MLP neurons of a small language model. Each row is named by its layer, matrix (gate and up: input weights) and neuron, and shows model dimensions 48-239. Each number is 128 + 32 x the weight over its row's rms, rounded and kept within 0 to 255. Numbers have three digits each. A neuron's up and down rows have the sign that makes its largest values positive.
After each neuron's rows, "fires in" lists the words (lower case) most often at its 100 highest values on Wikipedia text that the model never trained on. A number after a token or word is its count.

L8.gate1039:145111102111134146153144088135103107161147131114119110150148100115129139119111114096124127191150154156081126139125146078133105083065105124099124098121146149100190122150161163108160115089092092169155121104094107152102132174149151133097173048104106126183143162129169124160121134183095117131161168079072126151108099188102100141155099091150128133096058164149107107093089137142182152047096117085182134097118164105157056178089139159166155104130123076153142111094149109146176118042148081120105135155146136101132134143119130144114137136144127124074090198138139131160111158099099078181
L8.up1039:185155139102085103170126068131132154124132130143061141181132131161079150125158201109144050093154136097159056151118142097127078118110121144143139176095188200146141144133143156146122131093104122096134138175107137082104149113151116125110111141082113179160136112142129162129081161139039178117133193087159106130092073122124122135146124113130124121085178155138134133134115108164138150138142147064109136134116188105118109158108117100125118200107204073096181112124072117145151173152086076140130173154136081151154163122121180034151129135163083092102116181140178140140085225139108134130
fires in: "to" 41, "in" 15, "as" 6, "into" 4

L5.gate246:149115173123133148094141103168164143174135135107144095120182135129151157067145152104042100170161181140130083153174139112142138087152134148098103090159148130179135113164101165122164190092128194132182117176093171105146130202108092157137133140097104093109148199082143150121085102116132126136156148088107108105123099148091123089148103110169123108148136096158171173134117136106128129110108173113141178085139144125082196113106118134153124221065130105116137149099087158174159123142154079158126119163155095129182173179111109139159087191066198051084137160122119106124172131053100116116
L5.up246:134079178218182173090166165110120117138131150144177137132138133141169112132084177114114085100138133126153135146148152126144132168181104142122069140094107175103138177132153088142156116134160192104105122067173089102172169208115112140177083111117148129098169134093161127087120090112163121132125117143060173100134067135135168140083132131099108133105096163173152149098089154146154067096144105152166141116106154146088151132112103155183142197075124083132147182150116192117155147155165154164162120115156108109142154197104103102165148145128090122151150186180109100141145120127119215084
fires in: "to" 18, "on" 15, "from" 12, "good" 9, "home" 9

L8.gate182:176120107165102129168196081160155137053100197106130153164101094140139111127121134090094149179174107171083151136063171100156153104077194175144116148214079142115131114120140128097124107065131095139156174138101149109144126153123148193086100106156133077177117166169132145117139138097141083144183130084136166150145146151147117157117100123095129166147128125074158150165122164130186110142135093130090101143170116113171114171135131107171138096096105185180126062047137151129102190134142129167129138112116055197097108088105095127150093132166137104117070213116101111159143104093130138150
L8.up182:146192147125120131092156101099094187117075129118097133119158163141079133083134044143196080131108147087125119108121167157105132110173102129142143117126171137169130070134147086089135104097125088179092133122150128169031101154152102114099122140196139148096140175142121171142128112120095098150123126107065153156111126150135117086087092132143134095169137147096133098057123103155097111127151095085180119142072135168184115107081194087057167067157118191097141124124080167132094068135121109112113062117074117166117136143143120084129105138054143109136097133139177183149088158114146129124
fires in: "the" 26, "as" 25, "a" 10, "of" 10, "s" 7, "became" 7

L9.gate1246:152121089146131124111106178096164144125116126091159111122150134124133167180137094124146093159131104113069138094088129095133123109103138166127116095129065109172125101129163098112157102138080189050117164108140101069133123182164083125159086058091150145111125155143153095135180129090130139116125107121160166137094088122161094142157178140098192098130111118184126122155169154158132154123087119110165118184162144110105148155104169140167135107136150151195142123086117107098118179113121169118172155149143108081085196143075170094093141089171160143106189157089132138133161113133147110129
L9.up1246:174130163176139074139133162119120057142154102067085143167189139176093159170100142138179148076139096171150072081114185127071144086095151163141056153200145153120210144142103106087175093086137168096125149123153143133093115079151164174165133066110143162180179155147110141106075119171130189150117105173101156133129149153152120169142130131129082149095144125100146133109098107130117201141083120106095112166096129113121127143127183147073182150116099152160166107120145137151147117121151175116127104129083179058134128129118109167107095111163168082120171131114148115156119140134076113165
fires in: "an" 87

L6.gate512:143118130140169141162134135128138087114130073127085119096148105128068190145096156115121127113155109106168118149160177176112138120090139157136135123164122158133150128120125175117193108151101123107132154096134143110125170139132085129135133068143093129122224190137156145119124039150135150165109128140071113071114090152155109074152078165123153197082086156133153143109146097049105083140157119076170100168115151158165066157178082112136127219106104117134136075097142158077162160162102093160154113152147089123118105112157060139072124093134124142155070132097173110161153114148184166143
L6.up512:173150111109141112072130231114140143176117160156097164136134171146185157130105166064133140096077140087125137138128106128153178065107129197196139125091137177120186119124132167150178102109073067075109116134098117145070110177147167164152100101143139136224167145138097124104147166127134168122149153158172089154158085135181126146123102106130171198154103119135170123163068169187119135066102129097166097117140102149109121189151153108129111153097110161084144139112116205119207103136136120120130111112114089127152108135109079142125150129134176149157147088111132124152104098071128160144
fires in: "as" 93

L2.gate1198:137138092129097110144112141211110135119088104149103055129109156074158120107164117158172135095203096133123156145123092101132161090076183178070179105125124198195143155105154197125133112097083093148184047129145127079138155138102099146142086124101092175138112123119137114128193085126137014131151133150104118098124139159130115132100096156137070147121110109137096153164119107046141150204110144137171106173090163175146101165182091164128092098058150119134120176161147120164075115157135155151106107110137162104150114079083094134160130094134115140136099128119082138141126148131156136117
L2.up1198:117136174119090148150138100135160111143077092094153122109145163101165140119116154130142083099121177120090151144111180129113134137165159164127116119090114112163151117077180139104142082111096095189172094099095150173131009112127078105137128152147161167168068094160085092116146089132118106151124118133106126141159185130138153178151137121100104095187193106081149116034101125135087143128142127097154166116161130088127093066166157112144106129122073124180142131151173148160158128159163124140151060169100084153114114154115069121117165062171137097133093162154135148159160159141123108083
fires in: "of" 71

L6.gate812:120146068110095141087088091135169151114082107130091148167183061166106138179097163110166107120074130075105122148099130113133080145158153081134097162186147139161111192110093128138137176089123107147111088128187074139099145101182169106181137157120115171128092186094134149158077114142076160167117112143162178099124145115100184036069107177108135127190119068137139158140162098100095123112081136131145122137055098135165099147155107119139114114136148147161137058160124115137146173053144159160082153138157164129138114134131134114170150126107185127164114059072159120149107208084105139133
L6.up812:137069092070143150199149143087214143172124072143125156086150166075074106150070144143171154138138124099122084139093107094100098117154102094130120174108085100170110117135035100118144105131126093083144111117172084114115148174186144157080150129136129090110070106080179149119111121153064083108214149192166156119104124191199137062109150125124104178141134123138080110105146155139114141087137149153107158148073105177152141106124145114135139158154133086145113098148078101132119125125106132128120115126162149058158112168095125185162114120138136119146061143099166155086174133097117184165
fires in: "of" 24, "in" 10, "an" 8, "to" 8, "by" 6, "the" 5

L5.gate99:116123128110098152128103107135099128134088095143143119104185158093201114128044183130156074150165097144102151142146070145123112158104078117053114102121173078195128124095088125131186121122038134153113129141104130072115204063109155106122102118125156127130122189106164150158175124108090166173165162167126118072115186170106092089124075145115105167076169143141097140139115157183137160089132188135195076108138148142141180164146075167087147155088094085202153143085132132113188152102149131134138143119121142123160155119134167118093141096152117120141131058174124118120169093163104139140
L5.up99:144163142030077104130156126086147130173107154102102157125150117172163128085131127131088145152175182108127146155084122135182142126103130080176122096175155093151160082117111069116113132081120137116066135088127111143130145074133052127123078151132094163090160111096098194151103124173117138146066096174076139190105163144145155091119161112106108120143172081164149128096124146090104127189111141127065172108050166116104146094205176147153078116080123135148109103212167128171090124114118172151091076106079146149141158155151115114137165087118112107122143113128140161173099114091182159095
fires in: "however" 34, "of" 28, "the" 9

L6.gate955:143172127124147140094165107125115156081105125115162158135186163133131105134119116125132107081159137142174108143130142145161122109126164174170144121066138138086153061183106133074125124169139127098166087147053129142112179124116211118110095079147089131141172117081166150139106179160132121098142162095126125078076095087142132139141073122169128167154205097126094126162150149129115144117160120102093118096172099140138126050128193162182136111145108090129079164146109097128145136121149093162118078154131096149149065128063127103079102127138141064129167172141091097131161139056116116091
L6.up955:111148111126131102046174072179136083135114144105185099157114128132164179107126148174112069152167108140119115075098149135073111185084120141116210200110166154161142133160184100141130139107113129157146167087142092146153132145081169157076122116091123102141124146084031128064108146164142134108097116124103152179121098164156128132100128092097117176129152099119126154109113113082124164104138147170098145115119110102176091161133080132112173065104161105164142127132111133134179194117144158094141147201141178125142107091146092119102060181117155107123126153105079108120145147142143141129
fires in: "of" 42, "for" 25, "in" 22, "to" 7

L8.gate519:184091043124106154145146132103175134128178177151150143140120099124091161130167095077134062152118138175091156129129106109137151141131093096172157108138144129120126206161105169122080077093104104163153140155105080148089141154079089101024118178128054096108140180143101047162144152069190132172128125087130143117087131170184124063129184128143155106123197112164129097063119127133133121117157103085112162117111102169139134059193147109178163134111153150121141141161194153047184176146162099155163074188117118155113106152091136126180090106120128119143078101164169143150106122092146129131
L8.up519:099107119104151156065136142172135122158149080131143156154123177095120111091111094156127128119108124139117124111102157101095098145084098146169153158160084062093147189085128192083087130136143091124175136194160140129176128126138169069162163126143092104112102115128074067118113123096123145126136118152085136129136153141160086114159117156088199094096114106128078157104067106127119140091137114149147138124081078174109143132159100108052159155145085117094116136163085156103114170034134119112144157075149117168174118132153121118121187147115143086104091127188119121177053126176180170118
fires in: "and" 49, "of" 8, "then" 7, "along" 6, "as" 6

L2.gate310:098155143057083072125109168091116160122147129186142121123100135168158109156098097113151115147185106139119138090088115165122096144158161158172117080087126079096103120130094211121124110078093141161130088125081089148112168120109092139123146127069051083144168126191149158095153119112084117131135160160092124088100099088096102060087139141159154138137158143112075087105119147083137126131153138148121163127138109106144118108064075149137143116088150116139222167096104058157136164156137157155121139133143177107096124077094106174099077078142156148174129080128154134178116210102136084152
L2.up310:105049130137116129151094101155131125149130127094049043147143151111101133135138160147144156110180137184063111151150144116120100132115069132146132119129106129125146132109112168153111156118141146078141126125130129153118148104073122167109111214073106147108086078137111154098137124093089091107127137157104158196179145166085163094150131139129097131120147159081170147124087066056128167098150083122145095174049079092115139120184133148145089109068150141143144141115139134117143119162110122186148149152082148091079122147175127153131139079140163112133135104171172090162073122157103140097
fires in: "of" 23, "father" 15, "children" 9, "to" 8, "brother" 5, "brothers" 4

L6.gate9:119104150058143160149137155101085110140145097127119141169125120213086111166108119100132126082103087172138162118111162155129148107155110150087172147084074091139114110087062121201157095119175136115145083160098148112139143184158074208171160084170134088117145159175101137154056103110176193113091116139170197169125121170094148114114129143133130122113155164137101161154141116074177160096080096085050099034184124158121114173095152150150121152087101139161154119111119098142123151113148172174150080156136104167132205108114120140113130188057105168122123067108181098139088090085104136117
L6.up9:118184115122162095091092120091080142104133105079119204185172127108107081142157139125123166155061106155161145080134163154120154095111119130124118173111171121102139103153120082154128150142115081105185189097150101126021077154196112181189173153140150076115135133138136188159129107126113131121062151111191094153108145151139080117163174199080109118132191112148150131126136152099085182210048097138110111126145124105119080155141151135125139137125138140172147118066095209105115176070129094156168090148081152148118131131134094045129101118145187161129085178138174080196127087091086094140
fires in: "an" 30, "some" 18, "the" 12, "most" 10, "a" 10, "any" 9

L6.gate616:175122127153123126100165158108147078115154170114076083149153170152109109129090104051139071137125136143164119163136087136078094050170134225185148226078138146056143110152090126100185128112109098134156147127152140058087132090161147129139154110121177139133109167104162091190107141157127136083138193139121200135123138142195194073121082146083040143118164131146140158182114201181086203107153147114149120126099093141099120140141145157143140158094170113074105117054068165143131151133094141136157122126158115142127137158079165124092158115180142109141146146191129136152130158095101150131
L6.up616:113112180142149116088168098139105183186153094112165120188121091200095091127130113107167132160097104078120110162142142143043136102084113138071155134098117083140154142137136110072138094159143117066172146131094118080136126101151136109111055072114130085190070100180151136181114156108095148072070133154156166135119133156181164133146131124172082105166164153159113064161095119145128152095106122098184126167182217127106100143138115179131145137131111063109134106148085116126112131116152130146103105211109055178156152104165131130081114150189138070169147134110156115144124101120145103135
fires in: "in" 96

L5.gate1097:144091094177121160129117124041126149084135115110072156080130124106129135090099108062088124099126096100067142129097104138122133131138199169109095152149138159112179144094065186134148156117163132145105106150161096148140178176119095086111135168110132095150163112137102145115139173128105140157137164095123136114133120165085075115148133126087153131147146173133117114093146135118126155037151141141060130130121095157142076181116088123104178099179105163151086089099154092149169156120137123111092119086119137144143098110187144091102154140170134096114130128070099100078144147132101130125
L5.up1097:143170157110109143128123160133117155131138161134085179161161126130186127103130124173104148126199128101150128114110138096134107114064161153051133199192119085091121104132144161078104090080108160109126114096132100138148121141165118138097112142137115168088150092107120160138101094142059149137153121132128102087146117103132143128141094170074165167124152129143156143098126143151111112122126172101098163141084160123133122139166130182202099098153132144111165117154119123116138185148131106081158130092161164206192105124140160115119140086132116061140158133131150188138097121154116070094
fires in: "of" 43, "which" 5, "satellite" 4, "only" 4

L6.gate1140:149177143075152118105102104077120125112073129109067131086145181198115181162039121087118138124104127068114116083115203107137111069122113175149146117143103108181124129105140059122073126141151132111095131093117094087169153156159133167161111102107157150128174165199156147180117063155111143188183130085167123139083154144138127130092173105126144082109103140174120151129109143139114159072096166119126133167126133182138105105114166148100175180135118180159123136113159112137127200136139113123116132134105126078150192148131103131134122124142084089050155167141110130159111138135100146119
L6.up1140:086145128107070161088079121112132127178137185130179145096165209152146118137089124173141086095112122086128094101070130132139096082164140155127096100085101169158175161059130053151130045121141138092087168141119132104136139195144121163095045113152166102112108128127146112084128111108124119135185096115145131095097115183177111145135159163108109133103166132132099156150120186125137133171073142142062123134135148121152158155128119127144141142173208148178123112036189106125118166139089127151080117168107106117117158184122161182118131109125145096137189174126149076177118069097106163115
fires in: "an" 64, "anime" 5, "anomic" 4